Weights of a small transformer language model.
Size: MLP 1024 tanh GELU, vocabulary 3298, 11.2M parameters.
Architecture: learned positions, tied embeddings.
MLP neurons of a small language model. Each row is named by its layer, matrix (up: input weights; down: output weights) and neuron, and shows model dimensions 0-255. Each number is 128 + 24 x the weight over its row's rms, rounded and kept within 0 to 255. Numbers have three digits each.
Before each neuron's rows, "fires in" lists the words (lower case) most often at its 100 highest values on Wikipedia text that the model never trained on. A number after a token or word is its count.

fires in: "after" 28, "before" 24, "until" 20, "since" 10, "when" 5, "the" 5
L3.up14:134130136165132103117121121154059169068143125144150126123133095127099077149120148118160076170122158144121130127091102153132159125145165155188106105157110154123099149138182097139134139142147135152097122117150143095131135154125107094132101157132129127141136139130116142122104148133128127085164111143165142161121106117104098124128176079147121141135123126136146133101138134143083094179122116153108149141152124126144151135127158149092127106142162092102165119132133124113154117136102159127099137144103157103119090110157181133138106127128151142123153112155093149143107084131111142095151092150153117125125132113108151161149114133119163144186157147106139143102053097139123146122112147145068129127141107109116115123133083106134117133148086070115142102108114095102147148145113164
L3.down14:161128103155112094098077142132110117086117135147193125175112128128107110115163156128160099144110157139143138111131141144118139124090104169152134116167126165142152097147144151152129100149139142107111149104150140139129077150133118162109115107118143143126161120130135099131093114147133146112165098122090174135163085136094103132150111094124128124118125108154154139090125140092137170109133145150091124098128105155120118146107139132130191118147131072136140093117116141140144101158130101064140092137094136090093114143100180129162151115172143145128135138151137137096099133133124166106162103105140123174108182131115106137168096090128128132133120118151117129160123084115149136149103132109076163100139089099161131140140128111109086155147115120136140171152113127088118119113163104

fires in: "an" 63, "stretch" 4
L10.up1023:107147141078101124111155122122142101178190114125121177138063115146131098157109096164125110117129126110080124139169144129097169111125124146135150126176176079151169129114131086095122141115129155118131096130111112128146118142124134114122129132125103102120156146146114097122112089138131097115124115108121112097154179132122117098165118154143145136105108134129156108113103160178165094139140097133120140140133106095163138115132150133109124120184112125126129155141136160146098139106163113126131144115105126132154121139112150113116197180127094143093182093134133103192149122104127123138108125112120126171126120127084135120126146135130181132099128115127139115139159098106087131161130118124114118166135107157107087121162121159103136122133146141156137091150150073148124071156149090
L10.down1023:136139144107109082171140123104110148194129116117140142151086156115142097114122097127126137101139106117109121121163153145187134140136136134135116130105147128142132105138126138090132123169117158146107131160109114106143136152129131110111163143132092136156151157136121121095149135117087104146091132144158131100168144129090098106139147119109152112157126157098163140128105107156116102113162107039149133130102140130138104127193144145117153106110123142146076130080138133147109114094172114144150149139141113157106097163078145133124127164089117124143110108109115122097115162142108137116099146115149161114121066163146100137119124145147139112131138100122107087183118159149141120171090113129148139114160093082109157148106154104071141143141122122168139155103148105171106107152155123

fires in: "a" 90
L2.up741:104112151109135116138160103169131141170132156131113158138151175087141118117122141128112120138114167098126092145138087120133175105093147116128144142140130174158146156111137126114153130097146126133154106137158151105151143111139135181106136170106153103141131081118088122122148120110143107142101173170110130121060094151093112105099137104121169139104117100165169106138081114094080139126166106145122150150084124156134113090097132113137120159162174107106111118144110095131118155116129121100136097111117158127146103123156141153120153110064092135113132130147164128148121109155129105122152112159123118147141117118109099113151182108144113092148109182085132154114079148140120112164140136105106148128127104154122131132131104195149119111126125136102130123122113080085110154124162122
L2.down741:096080108125103102121124139162138089167135156135147145124120152099128145116145145143127126159138129103084125136162123129149122102143113144116131137120109093166132172123118108118173179093101103139144182079133090113108142108103148149191112137081154123125129085132125111130106112086145151127130163128110122123124106106087115148119103106117151174136154118094108100132104146121137100186137129164131178139075149133156140103106100153145115134140151147128097142178104097106099121188156130117125117131137142137139101104123122090162166108121113150103093140174132122162107116105094101143144150150124135093177137153119123134113175070154147096098110175121122123096108149119128128146135138131113149139141175107152118155146131143121129148151101137119071110129147107121128125143148074

fires in: "the" 42, "its" 18, "or" 5, "it" 5, "to" 4, "that" 4
L7.up681:121054161130138150130095111138124164146119084150126156107082131161111122101126144106132162131085103131142141119145146122115082121168119092125156152101133145117160134147125155107119130097105133135118131140102102114124108117148125110135137100098142077116118127123117132133163128125167106157148126098189131146177168083167135125152173158161090099107129071140135097118199117102142124110140115177118151138123118145107148119113101156167094128153123137120107154135153152197086099090101128119139134091103111143161093172087092087109151139110099106125128123169129168113103195109097139141116091111132126137145155140116121125137133092139137087133161142143118157142105115159094146132120165125137117132121151124149118127134149176135148134141140143124137113114094129121143128095140118
L7.down681:135122092142115144113119151124135094147141147133104107129143090105111091123090124107073109107159116119142145062103130097161133138070116093093166105089129107131121125125111104117117157096143155117125150135148121067085151114108122164099129161146153145141145160109141101159146129100122154142118135123128127129145151113118130153123117146138154122100140163111117135136115136175107168105115114168085177119137123112151137127126163164165114143126165094159119128085138129110199124180096144171097141064105127136143105116141136127142134159072153197108095157124126082130102145157166127152139142135113098124155118148141163143113116161115124130139160132142142155142155113103098114132143129099091109126131144149186124115158123148142164121099115126147107153102166134131109115128133092

fires in: "the" 37, "his" 11, "that" 5, "to" 5, "since" 5
L5.up975:104132110158152158157113117150116106123159083119144146126134130139154146165108149140089139114112146145162129163096110106114118162119104136153140144109175124151113132095119135097101088134116107177093155130150084107143119133155147128150194124145153132139148147119150132120151129113121133189129098082127144147163167136076157152139149170169123092129150155152141083143155171120095117136140158135154151147109122102117130141104114109093122087161091111120142154128140133142148147129137094077087100136074145126162171098113139099140125118096133105117106109141132107073118143104108127096130077131134139144129115145145121082125136154107134122185135113104129097148083141149123171145108143151113125125125146115156104164076147135104108078157141148131101118132102129136087123135133087
L5.down975:163097109153093123103147130129151126102109143136112179140097144129130149080141092094145137113154120111147157120154140156126127103163145112120068134126139141136139113137144130165157120144124181094108118139091144137148091166056120149119080150163100127137105127148085132145097107141097158086101101146114141097128116119168140116153124131091129151157134171129168167135151090145156130125129166169116127145127119140113118144135171117125115141168109111102106113137137118163102122113083150141128135134099119108141135152116132175112147093072123098149125135088108140134131111141139107129154172112116191153103099127139148189125093094150127143085078109143139139139136144127164115107115142133141093106120166171134101123136105154124160184105122093095114124115127109114142117108092117

fires in: "in" 40, "a" 12, "the" 5
L2.up756:114099147134139162144148126150166124142122094139071095107137115097134141106108104155100118125077123132156142153178080137147090133135165117135146172113162152155144144155175152118165125159135159134161131127140132123142104146148134062144138122155148098154128116103122116073112112089143129139101159125134143096121102118142113145131160112146103144165093087140160123117120165101131111105124125123063124120107142104111095109123130139152107158147137061151113088150126166108171090097089137169085110115121142104149132089105132128159146154124062161139155110129144127126161126115155099136153103105116130103128131143121132148142163103154109106144120143089145115169083127160091141159136122133164161098111137126121138135114139156120131119109149142111146113176098119087118144136137090
L2.down756:131144133129131102104120145111137148161146130149097123140136173124129096096123136126148116109122136139119152155113099122117087103146157160110095118115136147161152156140135127057143130151167133110094097132125158094137112161100117132118097155111143174105116103182126133118154135097132131111142080123122119134136134140080144131146128138132158116105117119119147154118136092107102111127175148149156130123104132190094134089136147118166139122155090119165119101158117169146118129151124131139119153111078086128131146119122111164121149141167205127113141177086150100118142172123195101145102127096141136161107122105154126123111111148140132128122105103122183081127101130080166153138126096131110126103112130107127132147109176121125078122138155116082106122155179133089136082107109120

fires in: "this" 59, "same" 20, "each" 6, "that" 6
L3.up559:115127180167118151135086171111127116096134088120187129106125106112181111128082151174152096104133119120158203128120133117106148115134104144145159152148149154119125110135161159092149156131132126082106148148137117119130079086098148158093140142121152150141156117126077111099130130109179123143114141110136143156119105128042082142128116099125151142152143098162112153173133101084125097158168077135149184089111115153133086149107130171128096146146128131141127149129109143124139099115116139139111113136100122087100122159139105127142126138120129113157121139132143160114132126159095140112135099114125092136134119131155149136139136090118096125120109152101107127124164146115127147153133132123103135139144129139193142117152116109117134137156110127124102142093167084080132110123136150
L3.down559:109113131124134132155093167118134158154125086115145111099102150115106108117171151117166086099141098144128119126116112128167100120127111126125089157118114154143111114175124148135115109128111121137178125126151161089147164119158123170154117160104172133129084167081166105104120158102150139159113145140110086167108117121106102160127075096119125158127145104117105103153118112134124158086081091109139114140124117126125097131117146118173104121105172165140154147152124147136142111149124116165157113094136106172148129158120134091106157100036133102092100134132115144139122121108125110153147131137104114090149102134104101145129095103073100124138121123132108162128147125149133150126132144150150116155101140109149118102147134109107165107177170115162126133167129142109129131173177117

fires in: "this" 36, "her" 9, "it" 9, "that" 8, "same" 7
L10.up56:116126149126146096118117159103096110123135185143160147146138119082134128140100133143114120161097112128129113145177110100103168072122125153115145114077179164109115149118127136096139098130121124136101152127168127120180106108089124099140138124149106105098130115127144100104155116108156184130161169103122131162156105127069103114092097129125145107139125146119137093153143108111143124127114116140110135104148128174113092205118154148141115128162139127119133117123153163103133122119116136127125169126089115121126111088128149132108162162123166145128076129152150115139086111105142134173138158148118161102120103109078106114149126147131121111173114132168147114116083130170125107101147127075120127147134141110172137194146139124137147128119066138099093157150125121103138116133143148
L10.down56:176098115116115125081151110133098133127108132096111100099109119162158166087161111107119138134152161096185118112102172135143117156154128147116097156118117123099166144158082150129123135136150115127129114106084158099139148141172081123117125110131134115107140119157156146188108139146127147092106096123152146105140131126179089120180104146109138165115124080138147142149142107145154136161097136121146133143130117083175134120077130095098134127120160135139098112159070121115142135151146138140158118063152123162140086149151098163100141122096068138127162147120133122093139120126117108111110120136156141133156149107114139126113125181103124159093156151130139127137186140111083130150125095138102100137096138140139123110102096128130132127144109120122126107135136102190143099139133108

fires in: "to" 20, "with" 12, "as" 8, "is" 7, "star" 5, "was" 4
L2.up816:124173137168127097156132097127108126148135052158104113106065132136066148104125092113091104172169141163153115132124112183133129128105106114133136135124149135077143125122120109132141138109100178113133121096139157136070118130129118107120125124094121139123134072155126104129149167139141119128131110171126144109068132091112108103116115132150112120116104092126092161113112127149119127106165133130101143142138120129141117123182139123124154124132127119140120164136152123092143165122147115159149091098124125136153144116102114134110112151126133134121189094151142119116160077116151129117124115139138099109100125131130114111133157143124126139172146210143153090146096117154106097152153162122142124133133153130130130143160165149176114123109072075173101167104118126132137141146122167
L2.down816:167085096125118132139110122097151141091139125109128111133100106145133133075122163147105088116113106086132160168143140130112122135092123129104118118137137139166122130129090156138118155124136142119137159124114128109098114185159139124085130135114128116143140119131128104104102133124127173143136060126152131142136145114129122122143105160113074105128130104157146175167052110115144149112138137132179065123141083160128160129070097129105132124146169158131146112140158159161116171110131161119148128074151169144129138144151109124148143154146121116120139151118153098106118148111113165082057121149135127133101132175112143094149157171148120145129135130106100088104148130138130154119099163129129135125111129112107164122107133110112121150148161140116138135123101100126112114082169197

fires in: "a" 76
L3.up149:144123157129089092161106145124171102155096158101145149138129139104130189107101145166135114139132169165144144094122086125141120175079142163106119133135130130137104129123124176100177146129109121105139140129137159073140099117136099151084165139114163089114131116168140123112134110108151100129135135151108147138067128110063087142113129125126114140103137132132154118171097137134121182120122084141122152090126157117160170113107116153103094158133174142172133110167156140116139132137105134119126145107127139109126119135130110113105157121103099110120135165089096154159089102115120113172134119190092103153105132108116142127150165089113107128152111129126143135127090151119109152150136125153130100123127106163129111170130081178140128124115083126103101101141148111104137122124105150
L3.down149:129092091099094136143065151131117120104164161118166159107143148138128101124123110149134127154106128129142147107130129106193120093130088137144133133146115110163135172152136120120130110116132131128154150162152139091096128139139124168162076139108156117125155131141108106157107109100165150105096167132112087158097120119083105121116112109129134113110123088123096118113092159097095124168143133118118146131112124125117104110078132167151054128151145109104140159168124097097121156139125115152101135124150111113118122152090109117150155138116140114122130170123170114177116133083102155175138123149124121112148140144110126130137153099155161108155111137131101119123126161109135117158181180136094169156092155110130112137138111105163120152161129140103082130139103087102163163144129083

fires in: "all" 29, "two" 14, "between" 9, "to" 6, "upon" 6
L7.up343:186131101106137163119131139116095146120072132142112155142133105143093097118117153110108083148123133114092119125121161132107131182112131109095166107109125114174122088128154163135095127147091154119121160190101167156193154076140155140138113132115133123141111185142122156091168110135119136102116093119131128109138082116114129115159157145137140142113115127118150090126116106155111082158130128131134158129119156188130117147142120109124120117146104120146131106162130127123131124141145110115127098144168170148126094139100165126168134139098080134114134150135064113169113094111130120160143110098129140128114138147140153089137147124159127142121110136143143142134120113117101112170105168098122150118117130118142154166105111200130150097115143157176091136141098114105119123106076098
L7.down343:100102136099095132141128110105141158142129076111113136144125124096157099113131095115144154090160131094135107126116157194087097127087149128139125112112128135141188114116094094124111121122129124133147126129134141118120138165162107120151158117165106125098137133111080135121106109133144140131160152153105093144130151174125100129114127097132118147159147142093161128117142154136103153112099129099105095132133121179168124139069121151165089177126096119158161125086114140122124111094137124108081112152126127117135127117152110132161117117084108168105109141101129130120109141139100093183150136121107131180107193132117132102160115090151152122106112133111132115168122142105123106137098097101103141147150141163114158122194155155161170171143155136170120124104150131137128125160080141

fires in: "the" 31, "s" 9, "for" 5, "in" 5
L2.up384:150143117144129135116132129140139102116112103154170082102164143150162130160132159116114080105106091135133123161128132150166119150136183110150158138128141113102132147166151106114092116118129136084088100123132118133157162107148132123130099114188106121140185145135147117032133139123111157103115080123106098130114114119145207135118151112149123097136117144122137123111126079134124171164100126138157134148118076095136146083131105135100131097098125146105105118099108093090127107132114111150175091113151124135143146120142133120133134113137145126125163170106129142148125127117150112115147123115170149095130121146102109203137151145136109123144124128106172111163146120140144143124135137095138121119164078150112126140144095116126176113121138078115121136148149095136081165160121126
L2.down384:164116129079133139161108150088140120100169092100122129165145130171112130133140092151143119139118147106121113145111134086139116101116103154114117125122129110150121125119101154147113086119136142121086147144132083152149137108137108161053120117136142108144142105142122152077166105106131133103108099149149095113146121100137162148110172097135139132143131102204118120145132128164146118138140160131112109162134121172123172149137177129134118116087102117121143109070142133118063154116128112132119116180106115144126150145114195125119114141110089131130158127130141104103129115136127142115109171118143102119167113110149127110111098147124102135142122074134115118154127125150125195122166110066103095102082107160138132090152121165144153165150131121132127133115170134136109179126124110

fires in: "a" 36, "as" 24
L8.up636:173103131107183156112152095172123141146126091134124119156135139160153154122140095111128081133110123138113113169095086114081150122144113147117174124139115133100134169140180128130159145130147145143126114104154145089122137087062125156115148095117113151101108081138133100110175149160171098162108154142139156105103124146111111129148132156169099130075123147121136125163126092157155121125095133169153145132101136103104133123095131109082117105134127147107121138096176137131134130155119133119102142135137154144137090104141126131132142118107132119130099103136135158118119139109116121092142145159135133131128084135094105146104188150142123105087153148127082135100140129112117157121166144134147061144149150110144102153174109127138097110111112144148097134147155068138087143156092146
L8.down636:101114152150100140117094125143172111131150145113138099096134109122097154136088111136161156157129137109132124117153110121112136148121182135091124098129110148172133130141101104139158112114166136105154157154135085171139100138146153094159099156149141119172124095106102163158088149124091120116085123129143098120111101127174116122104120108120115114195135181144077130134137169147142114133128162086121168135147145132144146100149137110129108077155132113120132107144129120131118144147136113155125161167114125108113073108121148099136093151129124121112145059144129162122085067164146066221165107115116145143145132158131111166104136101111115144143123135108113130137108107104145130120111141137110134122108110122133138118109137131145129114120165125156118104148100107179095144121144124

fires in: "an" 25, "no" 20, "each" 8
L2.up216:114167124101124102176138105103159118118125095160131143138110158135137163123142174160148135150156113103099150137114119146104114141099115147135175126168104158123142112156118096060139158101116134116121160141121146107168150134155117150162150136144158137124122147154110111116116148088157121130107129133114130140134154092061076144134093129110175159084122155175127086144136142106132136147144049090079183115149106075130175135117143106136135138130172153103146167148118143109158064123114120098138147104097112111147103111110128123088112154105118163103127112143134181110113127140132118141119130139144081109126100124144152105171131133128095113148130148160136130108128144128123124154150114109098113106137153101119095126133129127157120118167139118124144154141175113092141081127129118
L2.down216:117136108124127108130092133114126141110144094142149120119113163156112125151123172108147123111156144126131150137143129147177142094124103180145163113153132108095130135129141115097172136115119117133165175176119143092070178114158102139114088134179198129111168145153127055138137131141129126148077179093108130144167152108104114145161110101116140164138164127136129124144130186120085109138133116064092140134116108138107136146101163120169108124142143153087132163115162107107138068105130135126121115119101153117141119113089115144107126145148114164081125119129136117147145122117143150165132113119119085116106155146109102111111167129120092143147108111099130150138113093094117108181133105102117125160114155097139107107120111094142145116122169114099103126143148125111148122128153119

fires in: "following" 24, "the" 15, "before" 14, "same" 13, "within" 6
L2.up173:134162090165111127157147146111110148113104136117138140122137084183113134153114165121140135110095112119155134136171147155088165117158132095122095146121134122146161090180103122125125121115109130113154148149133082144138095090158095100144110063126084136165117138143143106112153111050119139154121116128103151111104142125097156092114125083152144147141128075125145128134082127112120108180155111116074123137133107135142131124167154161120174146109157121153134158182136136130139132106135113122115142131085106123149113144136132149128104121136146099105121131172131140100128135141152140172148150148118147102111109109157127143124127154140174155155129133102150103145107133156126149083115145131076098127139144188126069087153110105126100130102142085095116140144107111108111160141097118
L2.down173:138174120167139125103161119122164106130117124121174170162127124119113112129137132132117124117102133109136123166092095142140111121130103142137110093148114164128133115155135117144138123129133118143102148134128127109099171092083138098125119147100136166139149107132124092088125114130127174143161111148097138103089091138145106165136163122156131103086073135165113161089119115140119132149141163180134157123117163134106123133108145121112152123131145107105107142114118139081160140086105151113151122115136145139138098166147135147098099107147123152101077112144157170104094116169086161128109165085118148139150142146155115092104089151164152148112091136088137133154141105119145130092157104151120163157117189096180114095166114151142126159136146087161140098114125179112085121097138129

fires in: "this" 32, "the" 25, "which" 18, "it" 10, "he" 7, "that" 4
L8.up853:167097125154112101095082131126118110151093124125136100125100125124153140147088149122138130092105149108146093170131156127116156172118114083136143126097147137122105101144123121126148128094137117121119157125082089067156150138104105144116158142130115100057150125122139130153146097109140113164172120179116132115140133133056118131135145131148063141091119155110158138106168114106096183154133143162116146123180113115116104149093165112138132137142147120112099111131136113154141152142064147125130125089106124140090117127128138131125125085135114147101107110150131088136098177150110153145159135107136151100130126111103107141152161079110123119160125107128132163135148089195114145131114145097138116128154133114171139148122095133127166146174141134170148133122139093131160144115138117
L8.down853:143101090111106139152169150118131150081121136169156111160129162125091171129129119148111085127136095107145114157107089101128122132130173124118120145124123108149089138119105124097126139122095097138109155107154140111131132149097105084095109115128116144155151119100118150163127154151140166151122127142182118122116129160131117146157096118123130162125117125087086113136149179077158131060159167099159099089135145132113159122103104098159153114175095107154129129075120155132130127120119186125142125169098140157131118098132135127144142157055146150108127124105111122103105128160114082081113174108123130123144141159144155126132087143108107155146153146152151164124126105128145122108134134107105105128169088137136125109130157152123072115116132162138130116150136126169130150113178122

fires in: "its" 35, "by" 15, "a" 14, "of" 12, "are" 5, "from" 5
L3.up717:070139153174141091164162135103088109122128125123096172112088108123141130209147113103129132143127146099111151119133116141153124119171129155119134119125188078095121127127130149142160182100090141151137161141145121093162151107159115094178149118106108107110085126125121140151110125118122170132140123105176084145107090135135145086126153136165175155136128115126127102116091097129133110121131105132160142128088161157098131144151142123147115128098165150123146111142144121155177138128097126120130147131140134142155093098130148127113162174109111099112170075134116107145126107087118140124145148094114138133148131114125136128103134148152118103157171138107142124120054121141095102171114138093128125134102106110138129115119124157130149163091097138104142095133148129113139089147130174
L3.down717:129132147156104120115122144162117133103137093101098109106064168119153115167164145107119129148153154122120094120104137163124112090115111102108152120123083114104174178144141095102120162149128103132102129111122113147091128152149093125125128140104158190131109112148083135173145095149108130113122168077131135170174117144115084142149111129121147134116142123074121137129115124130124075141143143140126122138143127139155125106128136082141139118199116136161110131119143139124138129121145149097154135179111076101181138122128151127118067139165124141111170078113149149117105131147134162138124141172120148130132163132120134153133098131150177129115159168149142122145103129131130140085136153119129119110074129107144135135140111093190115124096124127123128107116140095117150084098172110

fires in: "an" 55, "a" 4
L5.up546:148122102104097084150136103154146143120153132114134117165112141153160133133124144119126102099155096101133115103107151118156095152110144117096173161178144135118162146114148124121127123113166135109089135119177133082161086106111116170098160165149148074115083118111107142157123133120126153092051127119122102156123120095096071145137120116121163101110116110114191133128154089129156097122124113174094125097096116126120147125120127136114124109163160142146134154122145146119115132129104105118108151108134164113165134097137121143136160108135130138122154113139117157136122136133078156120138138146088149115124104134140128096078180114174115143138146134112156124132078129127121132136133101100090083144186155138135146066119144136142136151175137168142134136113149119112142079112105154
L5.down546:148128134149121136162175128119124109158151153095109146121110156121124111144129131150166141111117104129141150103128141156089154145161143140125125171087161114150141105118096118162156168166144138095113147114084112093108105149109118135128138100113137158162150172153137122146126068124065116099140140130138080101113103134137088126104167133149102121129132140124111112131136144119144084114144136157109136139123143146119110154082146152116110110191112130123099091071115184139151151170132130147134126108114145135121101142132132116086112150134085110139119118113128157139137149124110158207145144070138117106129100121078135121111137148100142121096138139146096164129178089128107140123177095122110141163090107080107091130114128118114120068159154125161112138137138119116155153114157108

fires in: "a" 33, "an" 20, "biography" 8, "originally" 6, "animator" 4, "early" 4
L3.up244:145123147119128118124101131159100139098136130158108083096118154111081169121123167135118131142110126080131173103143095140107129128118140117083110115122153127109162138162138118130154118130080167109116134086139108117134176086119145145113157114135099108154098112137138083121163145112120157105098136121098106120098108115095130090113153144152159127106166186099134116143099157167135136126158135135122129116172138164108121109115127106150138173123176125138128145061140101176160104151123096151115135126099130171123142142150179151132158134127104130134137128152157119138099111139135120128147135144154125100098095110108135124120134068090138152109139135130127175106098172085107118163168140133133132109142102137153141132130147130092068135140182134180083108136149119112128133155166089
L3.down244:108163153140098133129136145132120103145168153105100132115118108117156098123148129123102112146090130110139137138179130108137128145130128124141098118130145125103142124130149106122133152143146110110135159142104087095121157122099092107130153122098097100114131141126136130133119102158102142130157150152111145132145059141125131143121077143128187165170142165120136138087107150095074114107096146129154143135130104122110146131146132129116129150172111123110112117138133142172120129120074167120169117116199121125129115153126124088148159145142171131132143103125156092149096085148132098168151129141127170109149186096091127115107203138144153131120084135118082118154115126102113151062146115124131114181156120126143116098090134143128174123089098132112075118120131075148109137160131129

fires in: "at" 20, "the" 19, "a" 15, "his" 13, "an" 8, "its" 4
L5.up716:101092103098118138132121143138081137134164151146128107116131133126082118131144123117155154114122139140131229100149102138115139132140183113126165124132156087118095097158128143115119129105078131117119146102176102135147136143127123078147154134160139098091122137105074129091118120089098152135112157134110135159090145120148102124140124113131135108140108110122150125098182169103094134106154118145144122132120134126122134129088127137098130136139139094124136140161190146163160121120099098122121156130106137147116145118124130140149146164106121121157162152128182142137083138084078093169125133155119163104133168143149152120158106130096114119150105145159166076142089158142126137134111164107127124107077118119157109155086141151127115143169142106090132130127103091147105141093150117
L5.down716:148119107118087138124137148138164105140144093143159145162127108099105154114110117147153117173138151174118121159192125101118135136110158122094124145130098134160127122053118147100107167095159147085155072093108123088116111132074102137087157136147131143142123115138140152103111149121145124162150135105097099121141152140108164126125117129145147152126145114104159173144123163120125152126141130151118099108173127086125098142105134114147173126159173071166100141133113114162137139123133099101134119145120135104114181102124096096121139104135132188102166133155086121141129105090127122082159111127100116128137122114097128119164141119096167119129114173152133139134088094128124133118142151144124119095162153132169106122146098111131113163126156101165147112100107108099122091134150129

fires in: "the" 27, "by" 25, "at" 18, "of" 9, "for" 9
L2.up7:113146089220111147101136131092111097136078120130127135123149128157158120126139111133122149100099107144140104174120105126170151124138113081129112122169125152122186137097201103144088134133139144110144123138151112137134123125114117152150128145155160107119162133106116151161121108114126145139101121127173124124139133099126148131139158095126092103153131139132140147136111091175127109109112112165149085098140087138076131114121119108134114139132128152160107116095124139113130116146148139171153091130084117118160136160131180136152097136125071127082131129098134132150158123156144079110122115102116167136111117172120129163122142141092105094117132126111085154111115113068106146108117150149119180131094103112142122111150104138162148123103119145160078177113119140159162149128143129
L2.down7:098146078146144135148096126142106098113106157168075121138115151155162102112140099130154107131134187127063116109135086145135154138090132123089137085116111111126159118181125136111093143096117168128115145136092110154134153147139122138151129083128158159167137121145092153123116123104131201113142102148090103129147115110095116129152130107132110130146158081112143124148145153125116152113138109112149107145146131143144086143135145115113122103124118173107121145160140139106143103134170141123142125108110162106111104103093123088142143101080103144130130124162115123121106139067137133152143116107160119136149134107162119134148152127139122151114152136114081189144080095116105144125160111080136119137123121130161141171121102137129140075095186119144091140166183137146129136133127155

fires in: "following" 27, "same" 14, "career" 7, "during" 6, "age" 6, "election" 5
L3.up936:127130103117165137118113099121130158093129118100159109199135117184149129187148102150085166087143090123117149130128103129099135071141131097147112096128107092136111107104159144120158103129148144111148165128123176204129107091143111119129119123083125100086106160146135070132094122156138149142108118132110118114096120156117169133077133114145141115080096118111173085130070140140105141164153087126108157144131120157130126118145129104099157097145130145158135150147157105151156132096108122124128121105120125105114124127137148168111162128160162147150163095130147121113127143134107151117101131153134132117132115135135155116122125156117133164176122130127104108153120096131156130135106148093169106133096120108163148148125109140137103198148142123117086113152157106109131107131100126
L3.down936:130144109132132140134134140126156112157163129142132114087116124161074136111131148127121142109118142121106159108133120122121116139147140125150153078088147101109150116131125105134093083132133130135171151151069174097136117131060107129142137120114147100132111123140131134097124086119101109174136150154085175132110140154134185094112153144130126111079137110157139087150090143126098129069111128129164110122121173132105103182119142087129133104118083148136140110139136150123128155106142134098128156134172128127122135150146107118149152129118149166124163125132126140096129142092138182139091131098139170101118119142091136115128179133130151100072071093123122151136125155152136088140127144112095179176127147138091160106135167106130148133113142146146099132142133200115103142127129147

fires in: "this" 25, "same" 14, "per" 11, "perfect" 4
L3.up503:123132144122148139134101144170115149114134117132117099158100110121166167159113147143108159122134134134133116113135112126149104151113143089133125156138140143141117110090061118103150116103105129079164110134095139154163131096106121150121138126173141120115142110100097140114123145132143114181138095103131133131128203110046083122140158098110100128107108113141138124167162103110099175150139128115145181101106131154132117173138124152087140118151162088119133119101121137102145133086117172150099118105100155148137122142105107120071140172117133103114120122118155121117082150123112140150160127138112133144143121140143111144185156120093119166155116140140147112105090122138156147132103107109122141135174152105137092158121170106140128084184132102157135116139127161066111150137148137
L3.down503:106128126106126101144131150128104144134147126105150144182095146098138142136155176103159156094119145138109116141125118164116129102068126111161142126096164138121124097158104141093088117087110105133154154119133118128112120105109105168152128140154112134136106116120100130121147113101155166172134159108090122138124191137117093131146108105126161111104120146095151124157158098125128101153151123122128161126086130080083083177156115107121128093127131140117116122094105141117107138159115151106138135109146085154123106145145104140127185153154095116127118136151138098118138140097139122166141138159100078095160110134141110144199137098103084150163123120169126153116086155156129143120151138146120170133105138103160121160119111119102119096139120066163158083104145127134152120138172144

fires in: "an" 73, "anti" 5
L10.up962:122114110135136153140124120110113123145139140143128135154090128162107194125107117145127133097159160143101155110098159116163111119096101142132121089136180081105145091157094126114107147138137169109106130179121091131119101113153108122093102127110117134117128153152120127075104109114165116131115102134134093155143152155119109120142124138114146142147146119086163134147146132161120121137108146128098146121156109082133109158123186117116102126169141130177128159164166121158160138138118136137123151116132133147113103117137121092093172185137090133133188080167130139072136148100153201172129119164129103130129084123126131115090134141144129148132149136098136146112101161112111152139137092128134110109120129171100090100081093141116115141122141147114101107148147073159152114152128110
L10.down962:077158135168144134156118113090087079123137145137157126129135141116125126139121131131100121122123094112122128130127146183140117102122124129160118121168123135120138140112154141104122094159120100140135156154081144164112091146161120107128090091154096093149134098152154133146143102135134129149121095065111089133177165149167089152095128116130153133134136167150139151124132123130121138070125108114109102107129164127105095143130165169106093152135150127150123105105157153140145085128131153096138123105145106143127111118095183131166142153083135116140145075121190086112129140135113149141123118128140121107158093137158153113107141131133152147128143147107191115115168146104103181144082098105107109154097122097117089073126137119131126179168149145164117121101102133132115131147127123

fires in: "all" 30, "from" 11, "just" 11, "early" 7, "until" 6, "between" 4
L5.up421:176150154139145130102130106135108109098110116139131121140164089090135139138105177163137153140125105123121120143104134155170142126135120111114144128104145128108131162153137064069132122155127176126107132150125117099159121129114127144147153106136160140150141124153138124086121133113106070128137145110100094117100133140154153158114151109162119142118105113124166131115132136161126115122102137149109155116131132159142162116149174150104089096121111122111150107095136082112167152089107130142100111114072139136140068128144118178170117128088093122123115127155114142152145076146152150118129138158121115112139075167112162122149133121123113111143134105118165130185103104135118159085101140078141132154096098150134136119163122186137127131141102100142108134103062120133121110166175083
L5.down421:169100125139143152114118118135124094127139109135133139144136151107110117070153162110099111144117135151094099110152080135107147109126106084158154115133137080126144140123082101157116126119127148145161124170147136127161138112129091146152197126135112109123138122155121150121142129107127126138134136161090137148132187164123126160141116087176085169072147127101144097135112105092125126139125127104163103109101127122137144151127146088091097160152136112157134147105137112138164146134151097137145113138118114119146126129112119142139151095146143158125119164106100109136109056130097115121156093119119123139120132114154118146131087113112158170107123136094169127183114161169160117085083126134061123131136129158137126140135189158179143145132080119167115123134087095113099129120135123